MLP neurons of a small language model. Each row is named by its layer, matrix (down: output weights) and neuron, and shows model dimensions 368-495. Each number is 128 + 24 x the weight over its row's rms, rounded and kept within 0 to 255. Numbers have three digits each. A neuron's up and down rows have the sign that makes its largest values positive.
A block is one neuron, or neurons of one layer that tend to fire together. After each block is what it responds to, as a language model described it from the Wikipedia text at the highest values.

L4.down37:138116122105131081104164076105139108164137115155126143070113108128114125081149122079107121133119153151102122132151153132170066120146122115082156155127099138117107144118114140055090163090131133122129116162123121133107134150175161138110143086133103141145117120138146095129130154136142122121130105128123102147128160121104134143115155111177111122123127122162121138150176138118112120095091
L4.down92:181135148114112134079091108104127118139154123116146097177113139102102115129097150089134108124090152131184081135116076141168161141143100133109118123131145160104093110136106132148106135144121142157147158105150131137105137108136127179153143124143123097146143101107102133145114107114073147160090115100134143126127114192115116141122146115152113137135094086072124074111119138058102123147160
L4.down1893:146109108098150077149202084153195124141159136111137112126099113152108110124189125118111120174179078116118133127125104145134095106115095147154150165137114120098117118121110153153104126097141131171123124133130171164111130042155103141141139154121150125165114112109099102089101126164130134160097162167138170132102153143119176162105109161155148085176144105134123105123166142138115157111117
L4.down1949:136132109090145100110168133139135168112168098136134088032125111122103152103100143061145126172105078133126111145182141153143121142165167123117111146173173140136121100127114091154122113141109152115103155164108141119156136096086125166134132133132088141178118126142106112092094133105170121132129133107146118124114112102117111145138116163148096089093112121132152120113122136105160107124135
Responds to: Year-final digits in dates

L3.down590:116142116122161164106096105074101134112118158107101168131135106142134091087096085160106138142145183158105127132142111161138147107160167134147126108168133140096140147134142125145131111155116097113142076096117113126144163130123139087128144087117121113086052099143133142121075130100126126117100100147125132149145110121111097093157166139122088136145110108115122122135120142151107171152133
L3.down978:091122138139124136146140106141139154139116145069124127125141078096095138131119105136137118185114099130143091114089130110114179122099138149125146126099165170120127125145131160097104122121132120211139116112150159136108108139158130119145178147162153148112155144105119141084134100101153132102135145139157070068155171165069117176099173190141116170135127171141125119117121129140113130144169
L3.down1340:132136123094065140117128166169109127152124139103132114146108068135125115174126167132110133165116119134088128116149111161103114122141148103122099102152163159128148119097127113132115130087136139136130120131123130144152128103101134111224138114086150161108122125143160165099153125157100129086135100070092136115137089173155115146134131166106136101150129110168140106098112121129133142115156
L3.down1362:129134111145078128126149138122104152122116086136139100141106106124164134100124072104113132152123130153139099154109129150136079150137115136107122131092122145106129123097108104126121140159129147165145137098136176125132126154097104136103099102116144093162110103097130135089078167113155149142160130129101124129124140136068109143118168110158166152108165130144162130099117127133157118124148
L3.down1371:080148150111060118164133101119181124142161106081146142125102101126097082142108158116083129090135130117127139084179115132097102138150118142108088147136120080086134119160152124162153129127105101110146158124062096128152143117139116135139130152158137107128153160166129127147162102177134144153100175134133117153149110165178093111148125087145104161148142127128115125146148140116110106115113
L3.down1698:121113147131135094141138120099119161124140125122129124145132150100153119096134156085142146123100149157121130155169120146162153125128124124147080126121128120114142105108120114101122109099104135163130107140124134106106138145115171136092065124122144094144140129138136139158114094100073131134136080136158149120086135187114104117121101176179106132115105113079127076121127141079102120155113
L3.down1753:099131070124194151125094120150168101094151120106147112136140138152088102157142134163086104139161089126128148118118121154161132102146145134112125122162125140119104161136113155130085129110149079141130100142155133130129100132165148095115145090125122152138123137108167162153096117161117138109136135065140061093081138152108109129100178128134104129172138146122124136091149131158171131151113
L3.down1899:067128094127148149111123143129145115132116136151118132139108110098112113160084102131161131147146117127112141102153104162112106111112143091145116130149151078147120123161095098118110142142130143106114158120164141111153099160146134126111153112136130117150119118137132154124134121116178166099133144090135118161162157145135131139137133117168116118112130108127116106123111131125122122119151
Responds to: Closing tokens of units

L4.down776:178132092140079155148121136107079128154122124145138153091109087100094116121150137135123107175143134111098169142114158159144118154181106173090129173162096134159136147200133099135118093143067138125088124147147165093090098125082122143134126158168114141165143138157118132069153130146116130154119138127096127161145180121138138111130154160105135144157154149140140103125120113132092109135126
L4.down977:132150086113053109111138162158102119135118170103126154116163096090159134132124132078155095111112096159092116180135111159138099100123160169117137128116090151173179103139122128146114091090104107201153153131115129108110110111114132138139143122158127094180081129129147117143110131132079150135139159115137120121142170183115110173152118140160098095068128146125142127116141115085134124142110
L4.down1076:125147134143139147137141110128122093143104141125179139139154117113103156104156109098098109188145096159108076127135091132127110116141127146122154130138106147125123112131093160137138090130131128123081177116115107136163120100129107118109091130142143163127099150109142143156153166110088119101115114164115117136147109135139086170121166132143153124176115125148141100103151123141121121126080
L4.down1294:079123123160121137147166124134080152109125156116127093099129155155138142109104163130139121127093094128111137147089154111158109092125136128095103144127129139119142100122130149103082174110109081183098179112135170168139136098149141122092170126173136150084142122177106133132114134083135130101136122127071103121137167155144115175102154151177114158143161155125146144105139140100140159123097
Responds to: Year completion tokens

L4.down8:159149117130060089123132148117118146107119144120126146101118122146117133106175151149122151138161118113107142097151186128154134162128129093127147095156109111139116116093145152088146167118122166135160109144115100117148124107085157128122082118103163141105127118136102094147149135123119147131150127147098171123151097082112170102107101117169151111129118162143112125139152155108113134107105
L4.down382:126104158116163127145100147108165131148128102109109124129133137128169107141169157125097112126145172155121147147131108146133147124124103148154084100090160135100181144125162114114087108166117124127139184120161079120127144139136136148112112138111116181102098132121152110103145115114160097150104107115117148115155108088139110103108153103086106126143150143111185135075119135101139139130115
L4.down1223:130141127182098120133147148118137139127164199105114114141135105096082133152107123114119150130131141104136145136176100120152094143142140128102056176155102111116125116120136139122187132137120116092102220154105103105149116134172105120116097090133156097142125117157080122123101149139149123133124142125145135125135148159140145124107110140136144106114132149130115126155124132143128105107100
L4.down2035:135123203117165141133133145147118142101134165136070153115139094152111109128135132148110129131147151145121155117130112111135154142145116140166131105101153120116105127165140107141131122120123128139146125194144098089128162155085103126114100140134141090126146073145158095144131150169152135128134115125156110125124129161101111086081099157151151108136137127127077128112135128135123085132137
Responds to: Year digit completion

L3.down70:142102135126135130107140128121098128081137156129113150167116162141107079059143106100126114047096116168171114181201132129117141099141143122161117152113137112090139124147171169106164198108130117120091125160117093112165133110113143131126083145099103126134116121166146144113138084105165147102137078120143140119112125124110141119139098108123121154128129175188141084122139104113129091095073
L3.down84:129128121174120080065118101110136148106183172117102105086091131156141136104199120094085119145083151100138146146112126145143115112113150107128118119148128138111107090138140102140134128122125139143147124100119182116136140103150136126085101184128071147096123172163138115109154159162140123091170161107119169116132152125146139106163162100129153127149177154146116157118096132117129140112143
L3.down99:133094126161111104147120142107116082117126140132088123105163117148113083126142112106103143053180128150098117115162154164096164097107080110127192121137126114122150143163117104095109129104153104093095102110128096077095143118137176124108131137105087121110122127134119130137119134147135132126106065141134162126106126104149129102101131125076121139126148109119093101132109140090129133142150
L3.down1209:095147128156112109129151122106146140135152130123117112138158156123136101129101150085133127122116123132112098129136108158131143122156110106155095138130095177115159157174132124119152122171104134142088149107153144112096149088150147130131145085087125107124144120141123164139081105114097128121133090113141138126144142126104099116120133115129124193102138123161160118095106110129115134159172
L3.down1478:133108117119096141135118172105121139110134149135087137143156087140123138132135096095135132084090175117136146143122129131117154112154101117125100131123159136124107090122154141158168150107135142119118127124117113157125108127120128099126102100112129137135161129117126112129114125118121158077171119144095138106162144153117132117107136138122124118149141088085151138127125150064149171139170
L3.down1483:145138145115190150141154166072081139084118117125100162099113141141173118107111158173058144091110104144116126143111150087141141127103138124108120139175137148134069126190133161158131143136116141143110128116139131115117092131055144181130096135156114118107136129098141132167137077127099114107095117171075172121091133103112065119084144142121090161070132146118109107112075148124136121122138
L3.down1605:098137089127171155123117114135134102160099189112108052150101165116161137131084095136105128103100119110162180090155161122103115135136127114141096129171125119151062139126095131136091142138177134137150162119114108142163109141140156122097138095156128093140109123121148144136173123076085121163141154087089115127162138120172111192163150135138114142150156165131105123151100114158083154161113
L3.down1806:153179147122082112147096103109129090114115133175143137149126138138124093133161089131095115098165090122180137112133109093136125154144060125133129095142107140162119118141104121123154152116128134166135112089069131101100099137124065136150089150102158141112103112127121151106179101111132126139121119150122132119120115167082143120087173130107121144118119100108124077097123120123126119111155
Responds to: Decimal point in coordinates

L5.down808:124156128139186088146150134090114114170138139106112121138179129130137092136144138128133139113115146119127166082142132113128120126127144116097122102158083108135107160132112082080107145099126099112152144148066133119109157154129108123130162133113130119149168077133130092135134139181164094162129098137112136136127100125131109093101152158123110127125090160140089127115131078147139114108139
L5.down1879:150137118108140103104107128121155113148170109092139131134111136101126125151153161090124123082120114125196146106098131127092134071155111118143117147115089112172110087132120119129163167102086140107161110163130110142137096127134158153177189087149181128130166141151141098125117131113128087104108135079120133131143108106129154124138133128148154122130100140114168119143157146135171117126145
Responds to: Year decade digit

L4.down95:151157120138152116119142178117104141139148159157095161121137088144124142125163146094124153159143131139131103085112116155170146128136148149121105130120139112140121141115159149097118125137165141160157166116122159117088123135127114203166151126153141155144110137142124134152127109159144125127083116101104124137139160123128119145112162160126164165157108159116130133126129098158160149141127
L4.down147:126121118133085112117131165128114127141118138122100160111145120155111118156109144106105124154117163149145071139116137120153125140138091106155138141138117149135181126162135144137134124134136095156119158170150150145146151140138163055130132116126148154103107101135170135108138125139099133109092162106100113121147172121146113137100140072067114163150139165111122145145142107143090136140134
L4.down911:113110144119087133071086136149154075135166107116120125127112178140147170158138113122111123121119115124099121159103118152142067142121151103182160127162133147131130119100135132166141101136115091165130127156117128140167168096106156127133131133113104172165113123134133124105152114150157144140166112122112113124085122126133114117130088122157100109148109123101125120124159129082157131116067
L4.down1455:131132151140152136141158150126125170121166130127121135120152158158114144113133141140119110186094130165123137127159141124121111113096125136121176133121124097139128129086092120171118072143088112137090187113148111160145108130131123140129143126168136139132113180136150121158107156123168123124120087124159138112105123135143119120094169130134104127205155099146150122121147132110156099156128
Responds to: Year-digit tokens in dates

L3.down302:136112144125108136100099130115186142135138139136135158191104180122132150116109109120152129069117143098123101124122108121150177147134140155098117149151120084085107102126134150134167162111126094097091120146101165144110140109143140137153141150127142069173129103084122143148156139121103113182118101112145122150114111121155112114159113119143108107106118117126089147143125142131138124130144
L3.down325:152114103107070188149116114097092144168140114128119142108141109124117129113147117129117108130150166148120118139168140124146145141125099143167139134139124127136129166133134104134132137095194136141121161128150120152118129142064113121128148161130112170139118126124120158102094122128179122097115132107124115141167152160102112124117146144159147136143114147096164197117099095146175105115141
L3.down370:135141152127165129137130160142137144145059121123097144153139120137086136124177150170139119133088155138085142143133100129122168119142133121109061154116123134157147133117153096102123170206152116166157119121144144164085088169110113170084120108108097157105166165095132130134101122121119135105131088162116079115133149153092158077131152166144080167149147157106142119120112108103121082115153
L3.down388:079118132131049099138129126185128167140108144092133111125118114140094144182155125057143156120116093129111141131123145158152145109096108119143136152129157081139108122102136141126091148123122125117111149146147112118130145148130098124125163104107120134119127105110137163095150148131131098129143134108089147101118212106114115132087145141125120111109105079132164115104140107083151153112135
L3.down1345:200095134142101132128153166163100135084126149095104144109139126116106118114137102090112135078110114108141172126102132115131170109138133151136101081124095184104152096097180118105180132140113132139130085139099082104116125137150135065128108130134141126062115105108156141139115118100136097067148139141162115113121130120092097104093128128102125141111132127151067106120148162088128116093157
L3.down1440:112116131105113128125129143187113125151102169099132164104125078080100115104110126134137129072114125144090106095145128141146145133112140128127129131168081115175155154143090148152094174127112120131141120122143121073163133142128105117136141142110155140108153063141133127120133163096145121056172086152154087071134135156133143120088098139159152143157117141120134112102112128140135141131138
L3.down1480:137139090134124158161098144155121109062149146115132152162170116116136150159146133115143123116116157150163098155140091112154135086108117181106114140128155117170093100104150123140162147093136120118166137141166134091144129154115083090124129160119094173124111132118136133100146109143220138093105115126116103128118158129085159123103121101109136159114134139095151115133110180131139130134113
L3.down2025:154136112142151120165145149128128128101150113121101131137133115145095103120146123142117124146120119145102105168100081155148175105104137145098101152067090102134099169186142150105126118135155142162137113143115144114169118131148089115169127101110155143087098107124120118087082135122141114087101178136119165171140083124117115134169110138092127165151109104097145053158100138144128170113130
Responds to: Predicate word after copula

L5.down385:163146098169095117156140147129115150162124097111087143064130109102139180154152136111147101136122128129074118128116134147150176137114128114094138193122109157132117072159135087126112058125149139168184110105111120114128097101104133139130104097114111143148142092121154073088105134124121136114120146133104105112140138087123115122109128150143151111150119097126157090113149166113124119138122
L5.down947:109146119113178116159145158117153138145123187153117096139127154135105136135139164102114159147131123111125122089113132119155094141116147103130149115130152127186127151077151150117147134113124125108126143163100150112127162142138124158119104073146092178160136174129165135094172141115132137144111132100121103200156154179132117106110150100127127163079162160129073123101114178118130119133120
Responds to: Final digit of years

L5.down1123:089170110126153111087153105139157143112125116124161134102163121151097121116119137123167140094100096116131125150172127146151083152139174129107118181152137144116139115097136102132134102101120086113093128135125113114145095077142148133116139176109128112128111102142167091091132100149113164148116119131114077141128126077093105138144099140109116106167090125132104148137137151160153116125141
L5.down1433:183164127134183131103140131169097118098135142122147112113105138120109127183148112150138101132129122114141117148108124130139119150102116149152105134142105141103148075124134181106125137142145068130113125112146151136147124104087150155136135116100109137126130127136046095149140130105078136108157095140142060137109115159122123104123158132116094132114149121106098136138132114101113129142139
Responds to: Passive past participles

L5.down1133:089138122123109133099150148113124166147127123134161122156143117110083128110104134092184116131147102116145145143181115134114133139130131152192139191097072146138137112104131082158156089116120117119094113103101135150157090124138136081075087151180139147109122084119102108134132147124138092147135126155154099109118111109097087148105118120110083112175140158159147118155131136136130139166135
L5.down2036:119154160132050148129107132113092148141106132155134100157109087071131129132108139125145113129144128139131184101127095136153129121125103127164133171125152132109126112112163095139113132136070095156139117110103099109146150118135111121121088134156168149115132122101079089157098144132118122158114103147147150150093147095122127122091113136151126121126130117139091091155137127139085145124096
Responds to: Mid-number digit tokens

L5.down482:121098165087052100108114109079134127091115153090119142152098133093138084108147120082135128146126116130134133134168101126123161096132157129103152118119122085132133135098138104100148143168106172102111193128132138120155158102141135107132109179143110186154179090144132133126200128126165136115117130121148158126133150138169102073125113132163138122101128167134114144075145153130153123099158
L5.down577:128090116117207159163116132118102121121154135138108146132099125096131159117140111131118127195097142115117130108156174097124113169120154149124160124152144112102128104143109108155125104183114162143066114114097135129127180134075116139155150152105101147118069121109105126144176132165132128142118102133121125104120154127159073095109117102185168107125125163161153123128135092143128173125122
Responds to: Inside rare proper names

L3.down247:143129127105102125067129133177158097142148151110119120165181102145124088108155118123137114139123101118139161130092134120133121083104157154164150169165092131108118190140137137118136157075172119146142098182121118128149154138125126089134150162105158103146117122099104119078107124122119137139127089132099152171134157078151143112164142066148090129090150082125165119117151131150111139151090
L3.down313:130110117090122148142123122155106148154105098100151133122134165110133130136137089121095113111111109148139118145144141105164131144134099155135148137142114148149138104120106103050128094176108127183121156121130117144160104140168094156125184114104082088127139145166130155137083129100115104109126102113104138109141094157101121140135150127131137134120131120140135121117177152128151103163157
L3.down573:161121136131114126154080164144099091105102119143177141123127147106106102151153137148090125155143106154093134108123105107109124128064112107145120085114091146124135114144104153124120110120144104148123179096124150133114110124107161117136158119119157032108127149098147102113120130085114142121090126145138095112134145165111126161133139168131141140131137170133081155127163097141140134129131
L3.down676:146137127106078148120130134124123126122127116156123164109145089133087096112159107110146139152127134119118137131148152102121069130128135162099130161113100127114146130166154140123111075127115068155090124131150160142137122087175127130134159141094087113106145106101123114132100099135185110039126167131134157118133102153148111120158170132114104159164131138156102116131147158084140132135082
L3.down699:142112171120107191105117105161105142164178114177126127161162144155120139098075128168154116113141119132105142121156107134130105128151143161131103143132109134134104185170118144083150132130111134120139116139113126138116114140118139117138112162108106120087112152110134103169124099096171113105103141150144194154147118088129146108122111126125110112133131170123124123138154161156082134100144
L3.down1802:115105149123189129096115130129133138145151121137146082117103149148123150109115147140128090183101130091087146183120121103102183091116104142134109094124127109092113136183164129082153142151120080105150126148094121134140134131157093121151130127157106129122173149104165149135129075142095110125129089119141137128137101124114119178169132135114093164110130134150114130166157143144138157150119
L3.down1939:126169073133132095121145106140149125100097102130168148138102117149116122141155166115115095173139072121112121122124121134114094145136105125107122140141140161131141130089097122134100116134125120110156120120117133108140115149146140108127163136168113122174076167077103125090087092152143141127109140118088148140141127175132167129122111129137150124135108093120114112157207135100147127111093
L3.down2007:101105150099173122116169125121132147159129129160115133124073126076098106177145126114085126204153145139116163154124093149145132141124137117096126121123152091172122117141071091131117098102104128129092162156119139109099193095103126143143131102140099150112136157141139145123114098151070145118126191120130104118115123132082101092146128151191161113120151135175137133091161089120143137135124
Responds to: Year-final digits in dates

L4.down558:139173082108066136103076167135132115108104136121147090122123127113145120116180119084108108155133140111145134143165136187120161166105140122130117137133124168140156112148147076136090147125163163169109124133140121096123131112092113138109114125157117127098116076125136078138119142122137102128136079129113121131157137087141130115131144116141150103117180150144098133133137092077115126145111
L4.down823:102163141106130136125108152165096135110137147128127133102132145187114130132142152105135116132168185112169098125141142130133152150168102137114160151162137109122129123142129076134119128154126124145112110114159099120103118147121095176099133107079110132129161119120107146122148124143110127117129139144084101123105161151138107129134108184105136137144135124086115150141153125184118129134126
L4.down1343:113136135134133151112137119131134158112138117156107120126109134141093147081151140110129148154123180109140103169145117127128141152126066130113143127065174147113118111110118073070123113116139155122134127101140114155129119108177074174137075169133114167099096132114068104156156121122126136107143098125105111151153140139114120067099073110123121105129150093122099170128124092102139129109174
L4.down2042:113155127141126069102192104130127141105116155134138114145154114103126138159136112132118135127134135115124079137125133137123177139106154131141109128133111116141150151100133138136117116133135110159134094107118090119145130154145120145156105104148087140124115106143116182125163138155123098067149136110127136135115157125091135102173136134151171102108142170140127104096115129120114104181127
Responds to: Passive participle after copula

L3.down34:098133092153174122129125110146108177120134098117169128156142121124186128115138087133134119133132134090107131153101068130147125137101183114166146134153129127148156115147110118181153074204086137109099169140138164168101143142094132112144122111115100115147187112115103138118143160126135142107126138080116128097172146119136122143129114130115104138151188139135117118129128072132152161155123
L3.down40:147102142132242110126102114112140117122145139148124139101161121105160148094162126112180136150117088122166158152103114130102197095121096136198111104100157151114112140116103139122112111162085122121141142136141118135133123140136124141130137157126081134135149107117110141143128082110149109086128096053135131117126147147128139134116140144131120127139171145134125123099113103129154138101142
L3.down43:159107113176141136076124187090151124153148128145134148147115158099109143110162128172113100122119154125161136100121091131127156153057134146102168128160137076122126103121172153147163138108134163139090130140103141096096138167100148132145107113119108146103143120144113095102169098119159109164112125129138121145160135155141149109148121098116099105149173142149154152152098124101135098114091
L3.down192:153129113121255135129100138151128163155137115128090155093147107152141115163128096157115146187107129139119144119116139106129123142099137131164136123118132144138106122118154134115059144119150164152122144137142139161102156164113131133075126127121080141141132085096121119162140127151106138120129112133135116119136127113126142122089116081117087136136115147136124167130152073120159134121115
L3.down554:125113124170131154097114149133138111120090124132097148150100123087122105142152152169101142148132156128131124121141171151135166142113154105145139151101125123166125099143138155115151128134164116182140124158106119137089113140103147164106113104102127121163175112133132141115105140119136144131129136126135159139126159120129143116114130125149123127127123169147146140099151125192141083136113
L3.down1056:142114171104157114100122177153128122098103155112106161154132099108138136093108117102194136097114090140134150152107115146083144131118111115154147140149109107101127094086143140109132130168125138166116125161135128125131100100152112149150102118089090112125150114152105066127124113124150111093156131105147111138108134154125119099135097146118098184092179090138105122114124143103187144118154
L3.down1503:139143082115129124108139089128127141126129160147126104118114114154101099103177130131126123108144063098141135127157128143144116145120125132140115130137139130113135147090137156121081111130169093122145150102124103145155124125151170124129087128106116125179130128144128137139144148152147098112094136091126122174083139131145112121157173153136171120095137140104157144095178145138127167114100
L3.down1758:119168102135177139058142101059102112110088169089120154145156116119163101188113102106139161140117120127159121154109160117114111115174125157129099144069090175123149108130123173100133124104171128137192143130146146102122065097129114105131151174145119120173095133141139146140102148136139084160115120123112129125118145127129122156143152141135104131102063143137132130145160105149125125159105
Responds to: Name-start tokens

L4.down396:115147103142255141120149135173110111137149088167089101095143139158160132125125135107129145185125134120173104136122164123147154097155105165145154116145153136159102126131138155127116172136092166159121158136112128119151129157074112185083128164150116139146084137134134107133139133114121134155161109112079113102153125112138156135083093167144112113107165142128141134097110093078175132114104
L4.down735:143151099130177083123133110145109155154116117129088136072120114075130179122130092109138155089097153102133113092158128142112102135085183135128155143173141154151138107113142123126130151167090149095135160125144158132133113150127128135088108162125138152148099128137129155126133139128101129102142136127125103128122162164143150121153120145167110095135184159154149142158088112106150143133124
L4.down1347:131107144147255126143119139145119104115157121112115100123120124080118133134134089152147180124118144123151127130135139141128115112150114138173100128154128105153124116141158114148130119168096143125098132099126115136095141148136118122165143143132088121146135120145121121112180102138102138112148164091137102123140180138097145106136133110146098126118166152147113140116151129111138121107124
L4.down1537:146127149134255112135092134123129115116114124124141169095124130128114166109135101102142160146120138096136112134163130124109162119129118122124107125115123117139120075137126156136161148148063148104117141134124149106129121141089109141160122140147072127118121137107128067111153129136102112117159115119164128137148120120118138116119091111105121113123188139115118138135136122129145123146125
Responds to: Proper-name first tokens

L5.down299:135150128095094105112108181200094164126143171108113111142128148135117161146133130113116125122153142119107170117123132126073135119117122131124132122108117163139135105124139150188129098142130188122139142151126171117109107135110114168119134173165138161146092139075151127123142125160126117148107111043137090142110128086157134132105127108124086145136168123168156125102130140138163165137166
L5.down431:118110147117193148130113113101102110117116115162139099110110136111140178130125121129149110167115128139153074080115141189099096105105107129144146102151106148117116142160121138137140129115105114103168123138107103140145133114100164095132159118117151118132101169113144160142162128160114110115134148132115113164174093114121105102141091136142133112109107160125124141129118144159110126158155
Responds to: Early digits of years

L4.down179:150112148112105138108090153062105164157091144138085135118096116161115112070145138169102169103106170083150155110153097122116154155114131105130126149158085142123106146117192129093130150115146140086170113126145125150126125145151164126124121117106119143102084100133090087157166161156134141169169200150153174143136139109137145106105096161089119123125129188130079165134124155183088136149142
L4.down469:155127157154166125148127174070171115103141115107106101103137159105113156089129132157118105156118111101170156131132125112112156146103118118123165131155125152139134166157119140176117120128156155083122131103138153128125146149116134137120151158132110088056142163131076113078077159118091142115114181080120112089136122132111131157159136151076126146136147108151119161110105140105075121110149
L4.down1208:113149128139127125130139146134113142140172145122116106104112101104105085151098113164149130084127137135096174103119148147174118151131148159141142119168131111134105145108147141155132093101090138094160126055141117114084106121126119150113129162138125113120122106142045101084136156171113165093176178121169109088116135111138182081159102150133147128125145139130140224119118131109052136128182
L4.down1522:144091110142156118095115102114147138106119134158097149164156126184113116128121149139145166069105115113177109145090150097131098099149121115146150115161112113148105126099153157103179100091126123070152111138175129101131126120122171141131133182079113132117125101154095122151133112120159134138142155148163102119122136112119130103153114149144123153157119162146127184109139130143118105163165
Responds to: Coordinators after modifiers

L3.down394:064088189146172126110131139136136168129147099136152118093067140143114168151132108138101162131143130121100142125128134093133095079134131134087152119141106127137133088124118111126122133153126144135108110119149054145125115140112126160125111116110103132154148136144106120115153136089110120128125137176092133101093092070101126101112110112167156105129099083140084124115117140147102095105137
L3.down803:126131152134192099161085126137144159087173092104161108097145151137165149127168138144129109115086130116123101118086134122173123113139122138153164092120100122106148134093091168125133088161113124129134172104138103161090117138137111155172106166115161132132116116109111138109116108115132140116110143133146121129121106118110122172140172101083114121108115102145162138044134137100107132126153
L3.down961:144120134131149163140130162128106132089108128112161127094103095150102134142118120112132065134138111117128142132127131119091135154152150113132107112145124094128151155088131080144097078128141144141146133129117111090123095122109123155113185157150151148152120132131133156133121123068081112138089109145092086122124136139137135148158170159133149160104073122139151084113141129137164117132119
L3.down1450:116152147164142127132144170118132098126127119141136113125120098132095108177134125125118118124097103158130121128126095174134130074141122167152210086120109116180140128105117102111122141090141136123124129157170119137090119133119143092178064127109145151137110103099144111122125075095148130131122154154116128122079131112076147146086144074120168103114131079104109115114116115100137121129146
L3.down1464:122113134137137143158163181142098107113143127133116138143135171114137158127099161136128125147145135085111072136155133125132158101143135139158118115161136125170148096136119094115066087113103126157108141112131133107112154122073096109171182123155149143144088133144114138117143158103129116119134144119115127155145140108136145137114115131082161133096169157158128120103123181144124150085155
L3.down1793:111104125121169109129167143145191170173055122128142107084163106119097160172119108097130132145173134140095106151163118120119164077171113114129146102135111124147142155102112084124081079121097172142137136139099149132132131137114094105118146168120167107135135118166148138140146142137100106110073108171137159158146124146105122124149103147108121127122143124129129060107118170142135080120148
L3.down1849:168123186122122142135143149115126157124179128163121076145137123124137168111102153104108118127128151135139159131131095105113136066106110143114142080137161130104114117129134140166088136149048106140142142105133112160074137142105114111124083158170104143071148092103105127120109112138140090121133159150154155129093084141113135120121108126151148132121095086124117164120112129153092113085147
L3.down1918:083160124116185121109092107111138145125142125152103146141150121118150128186103127157149132123143139123114120158107168140084103084099118137117118090102115138061170114114133139102110121121166170127126121158143098155105115088072131142145134149157077129136107100126175117151168101107117125131162131139102132139129110171144184122130151157128138133129099117097111123131180115106115149125112
Responds to: Year final digits

L5.down17:173171074159065141123104118114131120103146151112149120127078100112137143158119118112068126102170106178102126168164083153138161112115079145113109114125117136123126124144066132132101135122205137131108142122156111118116122096119124134119132143113129133146100114072087091149085152129107087164128105140114137131110129114077143155117111124096186163147108118140143079068097099086122164134161
L5.down699:124144117095108137124123108104141117111083128099135131130125120146156127166151105122120155106135136136135131135120132124104100160141136134120123166160119106109093113135128094086137161167148171136093127073117152153120101094136098141184146136157098108102156101091152133131102115101109093120125150080122162152121112121110135119109106136102123105096095119153146127121115175150115158101152
Responds to: Year final digits